{"n_layer": 13, "d_model": 192, "head_dim": 32, "d_mlp": 512, "vocab_size": 2727, "norm_eps": 1e-05, "positions": "rope", "qk_norm": false, "parallel_block": true, "init_std_up": 0.0417, "lr_mult_o": 1.5, "lr_mult_down": 1.5, "beta1": 0.93, "doc_mask": true}
MLP neurons of a small language model. Each row is named by its layer, matrix (gate and up: input weights; down: output weights) and neuron, and shows model dimensions 16-143. Each number is 128 + 24 x the weight over its row's rms, rounded and kept within 0 to 255. Numbers have three digits each. A neuron's up and down rows have the sign that makes its largest values positive.
After each neuron's rows, "fires on" lists the tokens most often at its 100 highest values on Wikipedia text that the model never trained on; "fires after" lists the tokens most often just before its 100 highest values on Wikipedia text that the model never trained on.

L7.gate429:105114135087110135093151123148064105140137126119119102125163138096095120152161145176118066142152149137111122145100132106119148154147130121093129154128139088152158121166119124163111127109137115128119117107129129159139140108134151083178126146150113143155138111152117142142178181153134103109097177136156136094089157156126140128113140127140089113089104177118154099117119137117136148143151
L7.up429:130163167138056102134108106148096124145138096107108179116087116075146088091144082140115127144117127102149122108161130129146106101126164096085121122128134123175179172121125145156104139131120125118148128156127122138103125129140150139127114148108148116150131130114143162137146111140156114067132099056165095111062093120129121124158098127156140131086116144117127130121125143155137141112133
L7.down429:135174090130155135116090106151124111144103087133096022136123142122183153148152136102107167113114143154101107106122127134112145141143116119136107145090109086127114146123093127126114162128157119120087096132132109167127134143119136122133107146124156159084164124114153138148121143166131142161115143152165111132065151127132139104141139127152143148119119128115104142130138122143103113130149
fires on: "M", "R", "J", " ag", " February"
fires after: "\n", " \"", "-", "In"

L7.gate328:119115137159093142065080137115174117179069075125136114164092125162124104142131102098137084104146120120152136168125133125135130153106115150132108170148124126186125075147155138116105164118106130130105130158142106148085094109098121147142136130097129100128147129123095115095137140150112101118172133123126093134082137121150111109135128192128121120114090141108151137155130135127131122146151
L7.up328:150149100140113135105076135129184155154105072127080089140102142169136116149164087103083129140096107124153132123139105153140097125127120126116122157107131114129154114136147131137115123128113115113128127141178089150091138098097150151125147124118129112097126134149075124104126132156112117132173118097120090147107139113141151138128131190155146109088074121101149094157138136137136140134110
L7.down328:115141165173122097184154101102140109138126123094078094130121133106113126105167099101116133195104139135141126126094142134152106154156132136134112109068110142124138116085128140106125134139108128097085105102166123161115143118136133141066123132130099098139138180143110093146110108149150138161091110127128122140133120139092143137110094175135071096174109124139180102125117144114151090117122
fires on: "om", "re", "enn", " fre", "ry"
fires after: " D", " T", " F", " t", " d", " s"

L7.gate374:164135184110192118127108119129154162151068110116133119155115131080170166141109127103119130094173105097142108154126137094104131147088106145161062142143155100179135137117148114142091114128107135165134140093118119119191116121102123131157146111119118142134116118107146118135135104088147097152103156134103133107081122159147126108162095105114137093143139174127174123117120159130108151153142
L7.up374:111085117153143147165125144122100159141160161137112111140117143123131174160120106111137104089110127175132130107103097151130094100124104121116087098130134090178147115156094135131120121138131115108110125122110106135147118098162101125107091078136130084106132131120168101117129163120121096128085129089146081097151172104130119150146098125136082111153140144108161136117128104173114127112145
L7.down374:166131148132091112085151098125128096148136161111107080114122110135129117133096139139127148106122137118119098152100120145128119150150127120097133121159091146099074143148166161164119116118071136146128109146131158111102159177067161135089150138156155137122140084107155149152098110105119131155146134137104145150134130141121145116117117148157137135113113138180124102155176128112118108161167
fires on: "-", "ro", "ig", "3", "5", "un"
fires after: ",", "\n", "p", " ind", "a"

L8.gate0:125133117103100141114079116113100114139130104146133158124117119132120112112120152162137143141156141108148092193138182161140120112131123183152068123112094107114109126160102104163139133152146148112138109098129177056123142147138100118154125127116127076181159089122150135142117083134158144078100079168165146103121119114149086097142127129138149118102111078119128152144088118122158098103133
L8.up0:139141135130152112116073121136094154105137112140115145135129137128102152112153138173176129152082110106128069117163180137133134115118128147121099124131095080099138111125126142115140116163139166157106144144146084153152118125132139094131115131114139106130136119106141142135162108157147129135125090073176170148129113117119128117179116145149112101154141095141164109123131069189130109089149
L8.down0:129147169157127186109113119103148149137118148092149087139136130045117151144138117186104089152148130113146116123128126155148145075134117108118127126088115133110110113110176073130142119160101111143081148120109136126122152123120084168127120120133093116115143128156183140105110132119142089128117145105125139121115122207123143142132125097170157149137136126095119092130114150137118128119136
fires on: "p", "C", "P", " sp"
fires after: "-", " \"", " (", " hel"

L7.gate384:124142170135093122122196162116123082116105111121140121128106136112097150107142165116098134130116144127113184137144127134142150126131084147144126096118108166104124118121127116129125136147120141187088160145149107112146121128128142136106132099138131113078179136144146108120092151157103174149136096108130121138139115095143099162143115112098076122118092127139103168110152137125140164162138
L7.up384:103159162145150148136155150136125124110135104136159132164087113136130142135151117195140137089115126098155146093118079111122133133100128162144093119132154094079099106110118093094130120129120146137187165135113132122125122085138121150158091147063120160072084152142132142107119124140146140078138120110101117075124091133117123111124131141144128107168190101113134184124139114117109111112150
L7.down384:118144168129146133117134184120128125125096075137110138139100112123109107151126159131113117120104162114134151188166138120138086132151128117099180185123133187105122121119122125116156118088107106103136140116111126133078137122076181155117126126149112132114100189136155163152134147171143126077140069138141146096164144101144117105115129127104165113133148111156105170115156139128118128122136
fires on: "it", "ann"
fires after: " c", " gu", "u", "os", "ol", " Arch"

L5.gate9:098128107126170167102135120099115138139080106122167112103122097150109182126127106150110097116158165121132122127128134145135122149111140115118123208117139100144114152139146135104113174082146094087141141128123088160119125089113143113124081133118148100141113115143088119151118126142124117140090103148123143095070143137129129144167116113088117112120099101134106116132117106106153109116072
L5.up9:138105140137138173124127126122102165155129173124111119137126127131130103133123144105174126091155107159154165121099113101189125129149118130115122097089102118110122155131111162068105141118133076129112130117107148155110101131108153154141082112141108097127116076136111105160125142115148125159085142194148137130103106096191072146152124145086162119164082120163165114128144133110130107141096
L5.down9:143149102121124149135095113167116138148155164092118084146144163142118146097133142107172064132102134171177160123103131134123095130134141177134159135076157131120121104090151154151098152131094106099133165121121143179130153156161079160120141111113121105125076138148113096115138140133133176128137147177153132150142065091135143096116093118125199108123135100145137120091109128134145122106078
fires on: " y", " Hen", "ra", "est", "akes", "e"
fires after: " T", " t", "D", " |", " K"

L7.gate22:132128071144136113123120139132153054082135123101145113167131112101151139160069108140134119124145117136119094121128142147119176129141130104140139140099091075150168084175133131120147170139100119108103132129117116110102141122088096129142111117138075131108139112104162118159123168106138117082156089134194109140126176172128113134133131101128150103116166086151154139163130107134149114114140
L7.up22:099116130116107125110167097120138133106101105142140126115115137146097142152138105182135163094083117088100127156151131131117123083111102146149114171145143137103078092115140074126095083109118157112137157158139101110140218150115119114112134139124167139136152186134130137145152134162112131102149088144103165110164135095097128130114142142154151133162152117134182140156102146129119105099130
L7.down22:137108136196141128118078052075167144102147127121126101124115157095088139153095113118112151147145092069163122114140116123161114106116146137128137177144132150091069151129149101124110135137166157101102148117126092107078110123088102084149125143147130126113158161120137115084122153127119123117122104082125132118136112143104152206141144119128142180144133120098159135116145128110134100136153
fires on: "c", "ic", "C", "p", "l"
fires after: "-", "S", " O", " un", "al", "y"

L5.gate110:114124162146124157146120114132124177136111117126157124138127171137083112185119174159086094075143151114090110175094143117138102168130116188116113121116149104143133116175085147139135124143137159157187105121155103142133126139118115112098132108100118164150138128124119105126088107112123108139126139101111114132118160153132086092101155143137095135076114093122133115149155116144094149156132
L5.up110:131116136124105139147137148122101112116103106169173145158116067140102101132084135159127108114123128125168131145134150125095062163151118169111144125136165114121132102105145121127155161146099126109104134117173126157154157102146112120103118123109163167079123161132117099121148115162114116140126075131133113172117114149105151110132119171083091128112111115122118099125110164124137116150155
L5.down110:137134147143165182133159139098136171112122116154089143172108132158144103160068117147117119093170154150150133121116123133120107119156065134112132127102155147157151188150114091100136132117098172137106153172137110170153122105144114137107120116135144175140115174143142103140103123150100111113139112124111106149162135131113113127095135146136126092136146107101137123147124145135130112125116
fires on: "rom", "ous", "ry", "'", "om", "um"
fires after: " d", " D", " st", " F", " C", " St"

L2.gate318:140191115093126165124109159101106154094133113152098158116149132106135149126145117085118124151134125109130121140088165096107151130145088147111101085134143126130111110125140110165180157164139111122157114141073144140110141111121146088134129157123122125104115119105148103144176116094132133125087145109120148127127118139115158119113114119132087132173076070133124141177126147143138135164090
L2.up318:116131110164144141122120158101091132125115118097137130122150159132162121157147162100113099135187171076107128168098152084141146120123087122129104095111110095167117102129137128127123107157119098138175120164075170139081135129124146114153108138086108137104150119079138079135140144124148154125121144116116166130139150151131123078088107110077122103169106102114127136122146117166125144171092
L2.down318:134187091162147109118143133104123143144113121158156191102159135127095131125108098115118129143118117100143103109133131083119165125120111092105148147129114073161119129113153092104115150143095141131175125150118131152089141160156148109093093106128113127131118136098117106166135134097109133127097110115110104117114136171167121124133144140133087141103072173063122123173135164108136093149072
fires on: "ear", "reat", " new"
fires after: " g", "y", " th", " a", " t", " P"

L8.gate100:104140111099142137087117144106168139088138133107110176143106121099131116123157135077145115108158118144109092124098132156140169133095140145132162154147141083100121147109117111119118159182146097091140131140126151148111139123111130140148132164114121096115111133108140130156103150103090141117137111141124118110124139127130155118113115137072109119084090133160161111110109120121120129141123
L8.up100:131133139130148098108119088157158101111154098136125142127181157136091100134184116095146111165098144141115136116105131130128128128126117146111128204099139150138175117114136086131072119164165185123091148145155098180171106087125128062125160120167142147151123125147150176140119133154095120163165110142108152117126124158151112138107099143099089123123135085120134108119131112100150098124115
L8.down100:117110130111166169133120096149135124094113091130117141135153118118112167102133169145131166083180135139133123143134136150169126125133150113154135169105077136139140106102126142135129131182117148121116143166077137144132136151112098142114154187120111093079138142135125129115142158114193143134146119146105138108101174152140152074098094140123104176121114115139142108125141146093097172122153
fires on: " |", "\n", " by", "|---|---|---|---", "|---|---", "',"
fires after: "\n", "ed", "ceeded", " ", " Democratic", " m"

L8.gate69:140168145137117134137098129132145135101113141145090081145158125129149142144115121084139121105120160115111127137127109103145141135104158092181156114172080151140126087113139088134117155176130106173139140104093069118109136111151131163150168112149161154151131127118170122143143127098120124112164153170139106192141153153137131091117119092117122133133088132138088162164131138137139156130125
L8.up69:126157162162118136129133111145156134144144091135150130131139127133124137136091136174104137100108141171141126138144102129116100140118105134120145099133091148128156090150090070119137088141132123136129122140178170079168126115075141113115146120118195143145125120184151117101112139191109121125123115146130121121132088147132130117194103076112135116128131157153097149144124107119136085163117
L8.down69:110110110113144151130113095136127154146127120154118057173110139101110130078142169105113135150158132127119084120145124100114118192147146127143121158123134127162148148137133168130104109153154128081164139122097165159144161139145154138158107113125172159163083126110137116143148100136113110107136136068128136179121098103141127142086129140177125143087125102117150120181132129106141144117142
fires on: "c", "h", "y", "ug", "Z", "nd"
fires after: " A", " E", "A", "E", "e"

L6.gate422:145128141128159125099151115120130102129141087104107127128111127140083092119120132142101138126147156117086130133132174165116112142138111191087128096167127146108123121130143142116127084130122104124150166143162141126142115109142086096151133146141177122095154138142161138130080134138133119135142129152154171129144146107118123095122055118157114129129096070142149120140104134129137105185139
L6.up422:124116132134159113159139103120158100101104082111146125159101114117084114129088155135094125120131124126138128118152131180111110149142119117100121091141137156106091156130131121111104130149137110106131143135149139144129120085137095105155119162137149127100104126145147134162095157152108130150122106144140127111151143127128124136101065122146132112109102094173151150131156137151119090184129
L6.down422:114131151138136127127165113133190152097089136127143127125177151105121167155117147157119138107124168189144095159125095132179184136101147089145131125109133139164111161124127141112093098123112153135092103138118138150135150101158109164115090105099110132129125123138137099145112127123107164157128109103116141136148133150173129106165146137136094097112107134170147136133129141137161116126122
fires on: " in", " by", "\n", " ", "us"
fires after: "\n", "ed", "ceeded", ")", ",", " Gen"

L5.gate20:105095137106119131110122163105096097067131112159142094162116139162130120147172152090107142116140110124128123156139154106091141131089115145104100140129160099094101131145149142131103114125185137157136072077129148140123117117083123138146131128138120164141160154126105129165150137108093095148135120141147157150134147151133094137093142117136093146143117070140133084136137121141149126132110
L5.up20:114110128101155151145144127107120150106139132168154101158129126112121129184118136123082124104101144162123132130116094115108152121140151130127135113130111173104093096102156122111107104145130122112135105095166114136097138112128126152156111143152149104094102073116103134149112111124106138094080139145114128127135116146154102150149069133131144135116109109158125102160130140162138208126093
L5.down20:158105161121128120134126117129173108114140177109124147129180154067153113171104116112122120156088093111101153110136152130084111118109135131138146124093154114134160118136116103121122158158144128126167164141151148128148155135152135148162090129108130097132098082164148122154123114120143130168122173142108133128134111161146132103121094115121150079118100146152081126122136141173123152151141
fires on: "en", "est", "ard", "ent"
fires after: " t", " T", " K", " F", " D", " V"

L5.gate160:098113074113119084097170107135137156113103105126115114151083142117108150104152088108139115151170109095109193160136113097126115097138168140132113134140146104080133122085143145153091084128180153118115104143112137143144124138128125134157092098105114156092123129125101135125156121143169177163115130109143159153117126102115132115122146124127108101117172102120102085132144105142116157117119
L5.up160:092104079137155140167117104171108138116140140134129114131154113083121135100161114143155107138166160196114112155147116093112118128121149103129099140116111121124095172157105109147135143093133089102158104147105128080141141135088153127108125140070122086066125144169139122119122125107128114125153084137140136121124119081180122113137124107133110128174145121106147094146154119121147136134110
L5.down160:158104155127100106120137139120136087116138139123146176133132131133134149115152127126137133111135084119120124064143119144126096122102106136108152128105159130109123195113127087117141078102134141153173162157113106142121163149127115144136118132119120136103078098110153102157147135107132154122133093110101148166180142153146123164131164135058126140115158092087117090135102134138144127157117
fires on: "ab", "im", "ub", "en", "ie", "og"
fires after: " L", " D", " l", "L", " J", "h"

L10.gate413:113134124145136108132072129112138149113129146160098130097115114134141155152151120130155167157076142154109106132114126103127156115122126140116078128094137127127120130133136108080141115091106106083140125180103100158123121088127097164139199158139126147121169118094102115114124121133145130149150131140131189145093079140130162109127154115103128157083156103124142126144125160133154114108133
L10.up413:156162109136157147109105144128159097120118135086113154119111102121130116133103148155104085092117110178108149128158092168147104125133088138109174130146127104116111096151162104176152125119119140118108133141113091168102086108079107110111128116126129097136070150154116127155126078125158129097131147182130160122126117101159093122146087131155124129105130127135120100111131134184142099089141
L10.down413:111144153120155119045054125138133127146115121195102099159194117134136158153133120136132112123120131124131154107128090126128115133158102157147144096145129193131138114141119140127125093138110099103136080112084105145120117133141145106138152119136118145133158110130103101120105121156112132095117122145129102111127133128125153118098117106142160138105152091106132135106094164094139137106116
fires on: "c", "sh", "h", "isc", "C", " sh"
fires after: "-", " (", " un"

L5.gate430:150100096121137183126095138078147108108111120114100130149146127141108089120147156137127184147152101132099149129149111136119165118140073133096126153145132178146131081105129151106133089097113109099101111106152141118149139124148137115134132143163154138128125106129112131187076124143157171101116117091144149080147104081124118145166113116125110134092097125132130151132131104146164137153131
L5.up430:086112115099102135117116122114157137129067124171163093156111076128128098134094137131118119123142115145150130156124116117132139134095084142109129110127122115153127161146099106093090127143106124152149097114163121159091111127131138125093174117144145097120136107105088129109126107129104138146158119141180138179097175143148139126149153114121122094152127133100160098187109098141180127138129
L5.down430:111118110146114081150076157123101142182099113116141159143125128126088120146163145139115163134154095108134132141147151150112125181128112103108109095145139115152123139120141158149137118101138136132082133123151131156128086134148070118082152124135126119154177121093125120136136113173141132153104106085192130167123090125148102118131159125119151140120130086165127128136159144102134099113115
fires on: "aw", "od", "ert", "om", "oc", "us"
fires after: " s", " T", " L", " S", " B"

L5.gate496:124130138137139095105119125117130101107091154120101136162124115137131091097142133139092104131127149136142133146132125101088141150120117090110162110108128148123110079149162124095143112135168164097128157125117172154140178098128082155138110131119137192108110115088145119124134094108146152092138117122127128066065103130134129201111128131169137120138140110098132123144161131164152083124143
L5.up496:070093091125088114131186109144127082123102088106125115123144096112135102134095123117115098123107093152113110136171122088142113137126140099131116109098108130130129154151140079128107140163095085085116111144134159142122083126112119155116133138138126126138148127139151161144136128107115157140178095109141128094118129126119122112103151116095136110152124153121156081107102142101159140147126
L5.down496:111166146141108110153109092151134114116133136119110127188106152147111093120125128147132131134137092095163134083136123150106135111121105109111163150100124118091104082162161096173159124175145120103136072143128148119118184165129132129150107150121130128086125150158176121109158140107107149087115082144112162121097086145134119131122089139113147112111155147091113125163123148166143122089138
fires on: "aw", "ut", "ib", "=", "ub", "ack"
fires after: " L", " B", "\n", " D", " S", " s"

L5.gate397:131126148104132144111089173147147118119157097160114126121165135099101130110130125138114094136162139125114109089096103103132111122131107143101170110148089079133086128144104085165126136107132144159130107144069122171133118103098148141143113148124160141118156113110065138109123106099126138148137150121109126071120142146085145097106107105161117095150130153131136141144147114140125133164142
L5.up397:091102095147102123139127129127109104126123153057132084088136091130103105136151125116096133150148133067164154105123145124166142138153140134103122157147144119107145090139136141120105112132095094143170124138115083103111083098186113163112111096138139109147114099113140094109121114079135118119077107140065113112113111088141083152127111077096103122147112142098147115107152127107098101105110
L5.down397:132126123133138097116096111133141133114149119122106155108133093129087171161127159154121143110072116105108135121142114132140146095106107128132115153147118167131119087150105112118143105145089112139164121151165142128091168080115098118098137147122141109098140123159158176110143173141117156140119133135144105120146095070186128116125117108069122132096186167089148130133132133104134121112133
fires on: "ep", "es", "up", "el", "e", "ater"
fires after: " D", "D", "R", "d", " s", " St"

L8.gate463:122163127158155134134147119140121073111138112125190125119139144115119109132153176122110140159159132105088116114128099117144099155125108169114135191140145153137142114124147191160148129163101155116116137135108121104116104132145141110141102119126130114142100076152163124123185137102135099125130128133077129122168081151141165134144153140149111125143136116141111082143135109118115124110161
L8.up463:086161141133103143111149150137170117163123115132110115131170137130145129086119166136125101110117131096118121101175103120162130106131104143122147100109139115127139150140088116135119171107115155139140138148144053108135159160080133103164128155111121141191099112131124151100171093089121092153098148158129139145140110131143114116143131151132143149143117075131122114119135109144128090130114
L8.down463:184136133114109127146142159113126149101099146115124107114110155083118144099144144111085122121126084124131162156150106095133136137130147117186127136110102128153176150136137134116109133111135103138141127148132122100137132110094073109184093116138120090132110120117151144148170104144161092137133116066143122121099119166112110108136130117151163120137135154132143150135176101160134130139110
fires on: "el", "ad", "ap", "ob", "ass"
fires after: " B", " H", " b", " ch"

L2.gate475:136135099127142134160118112123083128121118170125138142144092141136106116157160127158152106103143176139147153078131102127117154154109120141116108122160106143086131129119155159076130141133123126123130109148101175136152104147146115082147139109099144107156119110130132074113127139154134115115141113106108081164148097157095150111094164109104164128147117099143125130147113170143154108173126
L2.up475:132119132130124143118138112135107104191140107096168114150123154110108154120156175126131110093126165146123105090168118133127111077099152125117111098097163140088143139118128122146160182116149110115113165123100141093110130155141160149139161119113113125146162109135088146127125130147123095100103134112151096115142097174112112093152123140142096135132115155096139138121174076095136155127117
L2.down475:124113124114123147171138110137138136097164114130148162118113147135076109123133149143114127111123112134096170133106191110133130139146118159155143155178078140141135121155151145120108087121106164189137096115138101135143099109100104124147121132089119071118131098145088106124143151100135142137141124149146140128148135118145165137166106134098134103142118145104155123121119107108105143160105
fires on: "8", "7"
fires after: "9", "8", "7"

L7.gate137:105102130170121178141118081157152137123156203119112117132120159105101122094136154150152145154139179123126106097121096132098105153126161107092071137132128114118126103127107134117160122141117101154128177117123137118127091106107135136143126135164131122186098117112101144128108110116136102162168131135090119146149117135135136126134138098134132142149101105135083115174164122097153133148149
L7.up137:120090129119099115107149110107126125184120105129129111149136117152149115075139108120126102159098058136138109114140104127125147102165174157137117091163132145141163142164149097087126135147116096094126119113094128122097161141122148094111143132103146120161090102128109146172113125134105095159110144135143121152164134139135161132143098153115069109128155174126112128125107148158137164114119
L7.down137:148131131109158122085114140144155105117119161106132165147168104099136152121099147091121129103110114130137141129118150144112096155130120117154155118127199145123120131134149132099139120146056100122133122156151090123091120125121144135160173106106055161113111115158121126147115146100110116085157130110137141100105130069150109129094091141121130139097138124071113077113143113152094124155165
fires on: " |", " m", "all", " p", "3"
fires after: "4", "6", "7", "0", "8", "3"

L6.gate454:160112136122160124107117124138104091115090090150135089129115109103146085129147166117112147134112121145110114152194120111118168148128161151156117175138126131154142145147174117133143139118114129104123141112094140124141129130125113110151103159097105140181101161164162153115140149141177132161190131137112104129156120104115135163144144124147116126122131133103120137174157142115183153172141
L6.up454:170115175138101107066153107162121129113105151111143125150107112142119138138168155109105144156060118150134145132155134135123132149145126132132150107118106110141183120107078131157116121133152117146120126123096086132151085084122117157115140139126109108127111085155164150091114063124131139092144122124150109133121154118119132163138131100124110120135123137137112155126157112140153112142120
L6.down454:108114094097100112169117140121106127139134136120128088129075144107101166122108123136114090159116105120132136161108151160094154135144085093164165107121128153126143174088123123159133101160123145160109132161120135133126087148133106141129099125138137129116145086074111111094158131134102107139140131124165137150116100121136188152124161108115129174157114119139155115110134103149058157130136
fires on: "r", "el", "a", "l", "il", "me"
fires after: "A", " A", "E", "re", " E"

L6.gate502:102159114173136159101112127150143120119127120143166119124127113161126134129132113147137145083135137141152121140119157106117111116099132151125088156127131112093151163127127098096116139103121100097185120139122096114136117099139123094132123131101136158132138111124145116103097117104132106136136129171130128164137130151181124123150150132121137124088125139116170111137123173118145128102130
L6.up502:125136108114142095107117081098134122124096112110137156097087107172115119136127165111130129103132089160141148134112169124108143166081115128144122118145177161153153139097105115099127095135092156131137109118141093089165132125133134120139127067160161134103191145133132093128103119124166124103077099116119140142117147148140179135106171160114091125155144125142161096133160143126105113152135
L6.down502:109135095114183129145127123121108127087123057119149102122101113104116118147123153099148145093117170126147129097123147111169195138111139098106141119142138105101164154175137112126132130126107164095153112073110098189118114147137142130135141128148106161151135157121127163088116118088096133136106094111110110172156141105122123138134133118181125125121160157166133143132127176129111082126163
fires on: "a", "'", "uc", "oc", "er", "r"
fires after: " D", " d", " c", " C", " sc"

L6.gate100:130130146166122116106121129113155082133139176144160138139087155107143132134102148125119125129126141159122132117118131145099158139187109100146148110148146154147154121147165120087161137115080110156139152110148087089085127108090106099114134111101118119119162179086148138109174136131112124102107116115115164139158154140200093106108137092150134145133103137163140111124166137092111117126148
L6.up100:133142157132125121125159102179127128123203120144113106117137102113125156119129157130117126129128099117073143138093162179096133161175172130120146142169115096146134080188097126094094162134135159142135147151156129116134144112153113120117136096134088159140132155149153111140105164158128160143129149154129158103131146115139115139118098134148122096152154124162188139102111124112131184093114
L6.down100:082165112158139169118082132108115144080128117137128143088141128081166140154125166080129122130136170098141113150155148100162114116131128151090094143111110119113147151082125112187107110173143123127081154107098141126143142142148132164121104121104171141111120131113147155128117130166074148075087105123106119139105163137118147151156116128103121125120104134112119113149152142130155159170145
fires on: "ail", "S", "d", "er", "s", "W"
fires after: " I", "I", " R", "nd"

L6.gate279:176088137119128127153100174155134109137128101113109102138171159098142122132132099102134101087153127136114135146121103130115094170097094122140111095155131134116099121148141120094191111118107140140150185115136149111110129120087111087168154116115122117133128126093120101115126111171103116114133150111127135131126073123058113136125139125132150124078148136186142105154099132107154164153139
L6.up279:149136108136131110137120169097137133126119156143112143174119077077142104117116156110127094089097127149154107096123124157110097167152117134103131106096123152147147124109109144126170163090127139104128131119153150113133125125123109115146134147139102138156105142168119163073101147140116134100062093120093169124117196140077168120134128120122141106117145134131139114162099142133105127107157
L6.down279:104140131138122122089140092122104107070165107086091125126142122142108103144112117144116104137147156123148118118114131087116187124135102140120153193119161086156081106126139129143122146152129146115087098141121121120145117111117123118109144142119105139090123134144120131154147147109105143133121143181067125178138159144127133138102096127098137150128109132163135083082116111127109114133088
fires on: ".", "et", "ill", "and", "e", "y"
fires after: " St", " B", "B", " Dr", "r"

L2.gate59:111124101150130117090130144119130115104092151097151147106137154130109112152138147169084082116090148120104128108149149103144160133136099098140113114118147093175138115098138130141165110106145115105133140169092142167125142105141132123124069088142131107142138121100101129157121154074157104118105093156133123140132112106116081131146124125135133112092090130097140146109133110132054107139113
L2.up59:124138113143185151126167153139151133115087100137146133121132201088162136152126156168143132127085138131094163138087131072140149129075114123138108096118140105133117115094122146121165122087123150151150133158130157174117145118131098107139099124120152130136154079121115117137115152088151141092127119158127094104107092129108100143134132115129170118107096096116129133099095137134098121111130
L2.down59:107167171139153182149146141121146140131103099141123124152128111100135127089111124143106095138139111127121130120139128046130109134075113123123144154113137108124163150097107149101144151187118094078169157143125133145131117154134106100113129129117130152131125103121131132162154101145117133144112121175073103129136118099105123109158080114146137101137098166143159127097120142110121085150122
fires on: "reat", "out", "itle", "osition", "aint", " writ"
fires after: " g", " T", " with", " th", " t", " opp"

L5.gate27:142127130091120130082116127101142126110150078162145109105143120156145092112069165115120120165095147177155110151180099136125142142132157133098137163133114117126159136179126120118131119080178109134103118168100146122155101131121132133105104140125146097109189151099088095172134091131124141135114131136146144108094136137118149125121088131130144091150112108143138138151060132155161115150132
L5.up27:118151112108129125070119184119099113164166116129148130135191159152149156103127152108095107164119153100129109124137135119119141107158131115133111146106121144095167154109106151103133136141170124156113132138122160137133137127108149155135079108150113116144171098132158125126182109149158075156080098112134103127144128123116106148136064090140149159131135116156162132138097144143133119159106
L5.down27:128091094161148107125113123138124102176175127099136088164091159131153108119160118109125090143119093115153124110119131125113154166124149154144151119116101136097126133107147136115113148131105088095114062087144127151117135139137187111120137139131084163126097118156167131131173138141070137175129147172133095132165120106155125134156088137123149120139129155124168175132121140126152117100148
fires on: "e", "w", "t", "et", "ep", "il"
fires after: " s", " R", "R", " sp", " Y"

L7.gate490:118092166142161142124132143167095155151133085136149147127131134085098091121138151095108131118141104114108113098139095118164132126121109184131122135152130142144098109164149150099096140123167146153139159124120100085151128091147155101139133128146097185140136126118149120131124095089142086120128087158140129114117095088151125149199094124168133127092119111142111135106146108130079153112168
L7.up490:134109123136093173134095151122143130131127143091135170114153113108102122091095155143098151157158198136152145119090119146121115109127107127138141136155129153095090125087094098098084123139138117161103118086131117124112075109124114171070134183142098112076105057099106132113118134149137156108122111136112149087107158116118141164127152101115128151152148126147112099129137149124099124105168
L7.down490:128117103102107103098120149120175122121119178089118138103106113128065131131141126178142119129131132074112107152131135102091176113116159107151109145119119144166111097078131138123128110117138157165142156141104159102122124130128124140146128095161131124125126079102124139114134151099113156146108145152095143162135179144149132120107125128157065144141154129137182126155139108183124131159120
fires on: "us", "re", "ank", "p", "ber", "k"
fires after: " ag", "oc", "ult", " hel", " reg", "am"

L8.gate323:110103146110060184127115109166130133097120159125180150130094118132078104123157119126118112072106105135141074145118104157125092133113119095079147104155126124113185110125151148117139130117136161121099127163123110128147134078117113121173125152160094154162153075165124103081130131126107111132090149138136133157127084109114122160141182130122122180119151131136136077143132140131128126129151
L8.up323:111096126118135187100105116148122113109156096137143198142107086132151103115104117125124119125106119129141122115152052097117165149131099118125101160129123128165155143141085133135123090151121149078110134143137135105145103145135146149134118184133132110144114149108107127149144144171099117082127137149160120104105147146135122117115113126147119151093160115105143166140100146151148127088100
L8.down323:085125133126131135101116100102099145151154122171137092090152169121175146118169101076146106110108152155175092170128129144153118155125100060122123103143098169123091138117116131142143115070125128113153117105120118095149114125149119130103126115092133097118118138159089108118128089142084106118098127124097132120111113118101142117172134179102119125131126125154152141110099103139128131191139
fires on: "s", "ks", "K", "\"", "t"
fires after: "\n", " \"", " (", "ee", "-", " un"